From a checkpoint of a small transformer trained on Wikipedia.
Architecture: no biases in attention or MLP, untied embeddings.
MLP neurons of a small language model. Each row is named by its layer, matrix (gate and up: input weights) and neuron, and shows model dimensions 96-191. Each number is 200 + 30 x the weight over its row's rms, rounded and kept within 0 to 999. A neuron's up and down rows have the sign that makes its largest values positive.
Before each neuron's rows, "fires in" lists the words (lower case) most often at its 100 highest values on Wikipedia text that the model never trained on.

fires in: "i", "we", "do", "what", "there", "you"
L9.gate748,229,190,212,141,230,196,195,202,235,213,248,248,188,193,214,171,225,183,205,258,184,214,205,158,222,235,221,191,194,228,163,194,192,195,221,187,198,149,175,186,213,166,230,222,234,223,127,212,202,254,269,163,197,146,179,197,168,142,190,195,182,240,229,221,117,226,193,160,175,155,193,251,160,186,166,220,213,168,218,197,222,190,194,159,263,163,229,225,141,197,228,207,192,176,238,219
L9.up748,237,186,181,174,199,191,202,258,191,210,192,220,179,231,190,200,202,181,198,204,199,221,172,212,194,176,236,165,260,166,183,151,200,233,197,160,217,237,202,160,181,164,167,219,247,205,147,199,168,210,223,200,178,189,239,223,138,171,180,235,245,142,255,135,160,219,138,163,175,164,238,204,195,197,162,198,266,218,170,182,158,218,193,180,184,179,166,161,176,258,236,215,175,203,213,191

fires in: "it", "he", "but", "see", "community", "i"
L7.gate690,215,234,229,202,143,195,202,184,213,208,232,186,207,211,248,250,203,213,163,222,215,201,206,188,247,276,198,187,194,214,224,286,203,155,210,164,216,179,186,201,221,188,219,182,207,216,168,175,176,185,162,192,222,197,148,198,200,219,216,134,213,254,212,201,198,174,206,186,190,177,201,181,122,199,195,222,192,187,209,185,205,205,224,152,264,192,190,183,182,190,139,130,152,203,155,161
L7.up690,232,251,220,186,198,147,195,192,210,224,191,185,197,139,179,157,240,213,202,219,196,221,202,199,247,171,172,173,187,253,197,158,226,183,198,220,236,213,230,149,213,162,240,136,216,208,201,186,248,184,151,176,219,221,166,208,178,145,207,219,201,262,183,215,167,190,165,212,187,161,268,174,217,225,142,141,189,207,221,238,204,182,250,241,258,182,256,183,162,207,171,224,194,201,164,178

fires in: "he", "who", "that", "which"
L7.gate742,207,212,227,177,181,199,142,256,137,157,188,186,201,221,206,198,244,234,164,194,209,247,223,219,264,186,174,164,141,244,223,209,178,218,169,198,194,229,228,235,168,246,161,170,143,227,187,222,179,203,197,185,228,203,223,184,225,187,194,197,191,248,236,226,217,177,231,145,173,207,146,159,151,237,165,253,191,253,172,228,213,186,209,190,221,183,205,215,222,201,139,219,221,214,243,184
L7.up742,193,258,198,201,176,181,177,169,182,213,159,237,238,208,169,142,191,218,148,184,195,192,205,179,173,202,253,269,249,184,199,208,212,181,220,184,173,202,133,230,226,193,180,189,217,140,137,223,209,136,186,207,167,231,195,220,165,146,233,208,189,204,185,206,135,176,247,227,235,199,257,187,207,190,128,203,191,263,165,188,175,208,259,232,214,231,235,191,167,181,262,202,289,231,170,170

fires in: "at"
L6.gate13,238,209,195,186,190,236,215,238,218,197,180,181,199,209,176,238,185,245,190,262,260,170,186,249,195,202,120,188,214,230,185,218,203,174,209,238,222,251,165,190,191,226,212,216,219,134,215,182,185,231,179,188,120,211,178,151,176,192,161,181,193,203,201,241,215,199,194,225,168,181,190,222,258,168,157,158,177,204,223,257,203,209,191,292,234,180,159,146,197,161,183,220,215,220,183,209
L6.up13,234,194,221,190,181,170,244,188,218,194,190,181,150,228,199,206,211,195,221,124,170,167,199,245,172,238,106,167,181,250,211,194,189,230,180,162,138,203,161,201,196,196,217,229,169,228,170,233,199,188,195,225,219,211,212,178,199,191,167,188,174,223,209,199,205,190,190,269,158,141,150,253,167,168,190,187,184,241,211,199,225,279,183,211,219,212,235,184,221,166,181,208,253,232,184,165

fires in: "not", "different", "if", "no", "special"
L2.gate159,230,124,194,195,146,174,170,212,205,202,233,172,247,218,207,201,245,189,223,195,195,194,253,165,205,199,252,204,202,214,170,191,228,191,189,222,220,231,147,149,207,177,198,143,200,200,195,195,224,247,186,170,168,169,166,215,153,197,233,206,210,144,214,173,199,224,285,202,189,180,209,180,153,168,194,181,256,213,184,231,215,204,187,181,258,173,224,262,189,161,199,259,195,194,186,156
L2.up159,172,233,212,211,180,143,246,221,214,210,216,190,200,196,252,209,237,199,232,190,208,251,181,203,205,201,213,183,202,232,245,187,193,165,206,184,221,206,245,217,166,208,195,240,216,137,145,178,255,190,260,201,228,167,138,228,159,181,224,220,254,173,223,219,218,205,229,221,185,200,193,201,183,233,248,212,202,225,169,193,239,237,158,252,193,197,197,162,195,186,168,222,146,200,174,210

fires in: "can", "may", "located", "born", "still"
L2.gate343,192,213,211,211,205,207,154,199,189,250,110,206,171,175,214,181,256,204,210,202,228,262,225,205,195,245,145,173,144,206,192,186,177,193,207,238,247,181,180,191,210,187,231,173,175,216,209,206,254,213,165,202,232,263,190,198,183,235,238,151,200,210,209,218,250,204,180,191,220,201,237,194,215,235,176,158,209,220,169,200,183,206,182,204,233,186,156,209,208,227,201,203,206,220,277,218
L2.up343,163,200,215,222,151,230,146,173,172,273,186,237,198,186,253,109,219,235,218,172,265,219,244,185,193,233,121,208,154,191,240,212,220,188,208,224,200,232,156,215,175,193,162,195,150,200,213,186,240,207,213,189,199,213,185,198,155,244,217,186,217,235,201,226,256,208,190,214,160,186,218,230,170,220,158,210,213,182,249,194,223,223,187,231,208,184,169,235,248,207,248,210,171,172,240,183

fires in: "that", "together"
L6.gate751,215,213,204,195,180,215,197,188,119,178,204,217,172,204,201,217,231,178,173,219,184,209,227,200,195,239,220,232,212,227,192,248,206,207,176,207,204,229,181,232,139,201,215,240,231,226,194,156,253,178,194,174,236,179,176,238,162,168,193,201,233,234,201,146,262,207,203,233,253,216,241,164,175,171,177,211,164,225,176,197,253,224,211,168,220,179,163,242,164,227,163,198,178,224,216,192
L6.up751,178,170,195,195,179,214,198,244,198,202,210,194,207,216,189,179,217,136,173,192,169,204,195,207,215,224,221,201,180,261,239,149,252,162,199,219,233,202,185,211,203,204,236,225,186,246,201,220,216,234,234,161,248,146,164,138,232,195,204,170,166,209,149,224,178,226,255,202,220,198,178,166,147,260,192,188,241,206,184,209,149,140,225,264,193,201,196,176,202,181,211,195,199,233,218,226

fires in: "well", "son", "early", "not", "like", "hot"
L2.gate141,169,231,197,194,233,166,186,151,106,195,237,180,171,213,204,192,163,233,213,197,233,233,279,194,226,186,163,221,184,248,239,156,246,260,230,166,213,181,201,197,142,194,180,185,213,164,205,208,155,206,231,209,248,168,212,192,205,232,219,176,223,213,209,184,207,262,184,181,237,200,228,123,206,201,162,132,201,221,233,199,210,198,208,154,218,183,154,211,231,152,201,185,145,179,238,183
L2.up141,199,213,201,175,173,218,179,228,199,192,208,226,209,233,140,200,259,200,218,194,191,257,238,182,186,213,227,211,174,167,194,158,151,170,197,212,254,201,153,240,223,246,210,210,236,215,164,184,209,211,183,224,239,168,231,219,179,203,250,231,211,189,222,203,145,200,194,232,266,237,197,155,211,229,220,140,197,210,249,230,209,222,187,172,182,187,227,180,209,167,194,187,137,233,178,181

fires in: "it", "released"
L5.gate375,243,231,217,218,206,170,171,178,198,190,190,184,217,150,246,237,214,130,230,201,198,258,223,197,220,247,223,242,262,205,199,197,194,160,232,168,212,159,177,138,174,221,220,206,245,175,215,164,151,170,189,175,201,225,213,240,188,163,245,189,211,263,128,202,209,235,157,223,196,193,198,197,208,255,240,233,193,194,156,262,196,129,167,185,259,177,168,163,208,188,220,204,177,184,249,197
L5.up375,219,230,185,173,201,225,176,146,119,226,222,221,264,199,208,241,183,159,178,209,235,158,192,141,192,247,257,261,232,215,209,223,178,148,224,195,239,241,196,222,175,215,152,214,181,227,150,167,201,212,196,173,188,191,207,147,184,154,180,195,193,212,185,228,266,219,166,219,182,190,236,195,198,187,197,232,137,195,169,163,236,174,210,187,214,220,195,190,193,212,227,176,174,196,195,196

fires in: "hotel", "children", "county", "village", "households", "house"
L3.gate388,176,216,177,213,194,257,198,266,204,145,177,268,205,211,228,201,183,224,206,234,235,240,244,245,208,213,210,157,216,222,212,221,221,219,206,132,167,223,175,254,167,196,195,159,189,271,206,246,208,174,206,198,208,183,237,193,174,184,215,204,159,187,254,235,218,194,177,213,190,208,149,222,168,240,178,130,235,215,200,168,175,244,153,201,154,215,173,204,192,194,197,122,163,224,224,222
L3.up388,207,185,223,180,235,174,185,251,240,201,182,245,215,188,278,177,234,248,198,239,218,200,211,197,172,205,197,173,153,183,168,197,198,186,168,154,236,216,192,202,171,196,190,244,208,223,187,189,176,208,222,181,228,159,194,207,156,192,157,190,263,199,179,220,205,212,203,182,124,241,207,234,171,226,192,220,246,177,176,243,213,169,172,261,169,189,211,216,208,218,129,226,219,221,195,230

fires in: "at", "village", "near", "average"
L9.gate137,219,146,183,198,175,195,201,251,203,187,203,213,234,171,194,172,230,173,241,205,235,219,195,168,189,224,165,204,211,248,219,197,242,201,238,205,176,229,186,214,240,226,150,255,239,125,204,199,190,233,240,201,220,160,211,148,190,216,153,232,202,189,151,214,191,237,225,207,183,175,226,272,254,187,227,219,154,253,221,114,207,204,217,218,226,211,212,240,226,144,160,211,197,198,133,210
L9.up137,192,208,196,185,208,161,182,211,245,214,184,201,234,166,190,211,208,207,213,210,171,104,189,224,200,232,147,238,193,196,202,203,207,256,193,222,237,206,154,192,176,202,154,204,184,183,170,186,265,203,220,197,180,216,214,176,243,168,198,196,190,171,173,195,234,224,246,202,190,201,204,293,192,249,212,188,174,222,226,186,228,164,263,172,211,209,223,251,171,197,154,243,208,208,117,206

fires in: "on", "during", "for", "second"
L6.gate17,251,152,205,205,193,225,280,225,227,199,244,199,237,146,195,202,225,159,198,240,219,167,208,193,260,195,179,197,175,211,231,200,206,176,159,252,227,189,154,206,250,231,178,192,199,180,188,176,230,222,219,178,150,180,249,181,256,162,248,175,191,162,195,247,248,168,236,203,225,199,202,159,226,207,280,178,212,228,241,176,237,169,184,230,244,187,142,218,200,206,193,197,146,197,158,227
L6.up17,261,195,200,201,217,209,280,200,205,242,192,153,242,186,188,207,233,170,211,178,191,184,210,191,191,156,194,161,179,248,245,171,208,197,182,217,196,188,222,185,157,208,178,225,186,199,187,174,199,190,169,225,210,210,254,147,226,214,229,181,204,225,200,152,226,165,188,202,222,245,186,140,217,204,247,204,211,183,190,244,229,213,222,203,192,209,199,258,172,245,161,206,164,187,159,252

fires in: "rochdale", "completed", "construction", "department", "complex"
L6.gate415,193,241,181,184,198,139,248,227,199,206,226,229,228,260,226,168,247,181,221,187,164,120,225,175,156,201,147,193,164,209,219,246,206,218,262,226,187,203,216,194,215,197,149,181,137,219,203,168,177,220,181,199,236,250,200,217,167,181,192,148,170,233,199,187,181,192,174,183,212,196,197,187,180,204,239,181,234,258,199,194,228,199,168,207,175,228,207,226,189,232,212,174,251,224,186,225
L6.up415,212,198,179,231,182,181,198,185,137,244,208,206,177,200,228,222,211,141,234,191,213,163,196,225,218,165,211,190,214,194,194,204,158,204,244,242,213,185,196,207,199,214,207,176,177,226,235,211,135,197,262,214,195,199,216,192,247,241,237,229,231,140,211,152,209,197,176,201,174,170,161,229,151,265,208,213,176,191,185,216,265,218,170,237,192,210,269,223,242,275,177,260,184,203,164,170

fires in: "he", "have", "ahead"
L3.gate121,197,181,199,193,203,223,226,212,198,254,211,215,220,168,190,202,208,196,243,201,248,237,266,192,194,251,177,204,187,192,204,184,236,237,202,154,165,210,204,209,197,239,213,216,183,221,184,232,230,250,155,178,201,162,278,166,188,203,145,176,181,153,203,171,117,252,205,180,162,171,182,221,196,204,171,180,228,248,215,213,165,221,212,203,260,199,294,168,254,152,198,232,203,197,234,193
L3.up121,163,255,166,183,170,177,195,189,179,207,235,202,184,225,169,255,190,198,246,222,195,164,182,152,194,187,243,191,221,201,218,199,178,165,229,201,266,194,249,248,182,241,214,206,229,160,186,149,216,224,234,202,211,205,195,234,225,175,184,229,158,209,274,184,167,155,188,209,241,228,184,233,224,226,144,236,207,162,197,176,155,196,136,159,222,214,248,155,176,237,217,192,209,175,234,246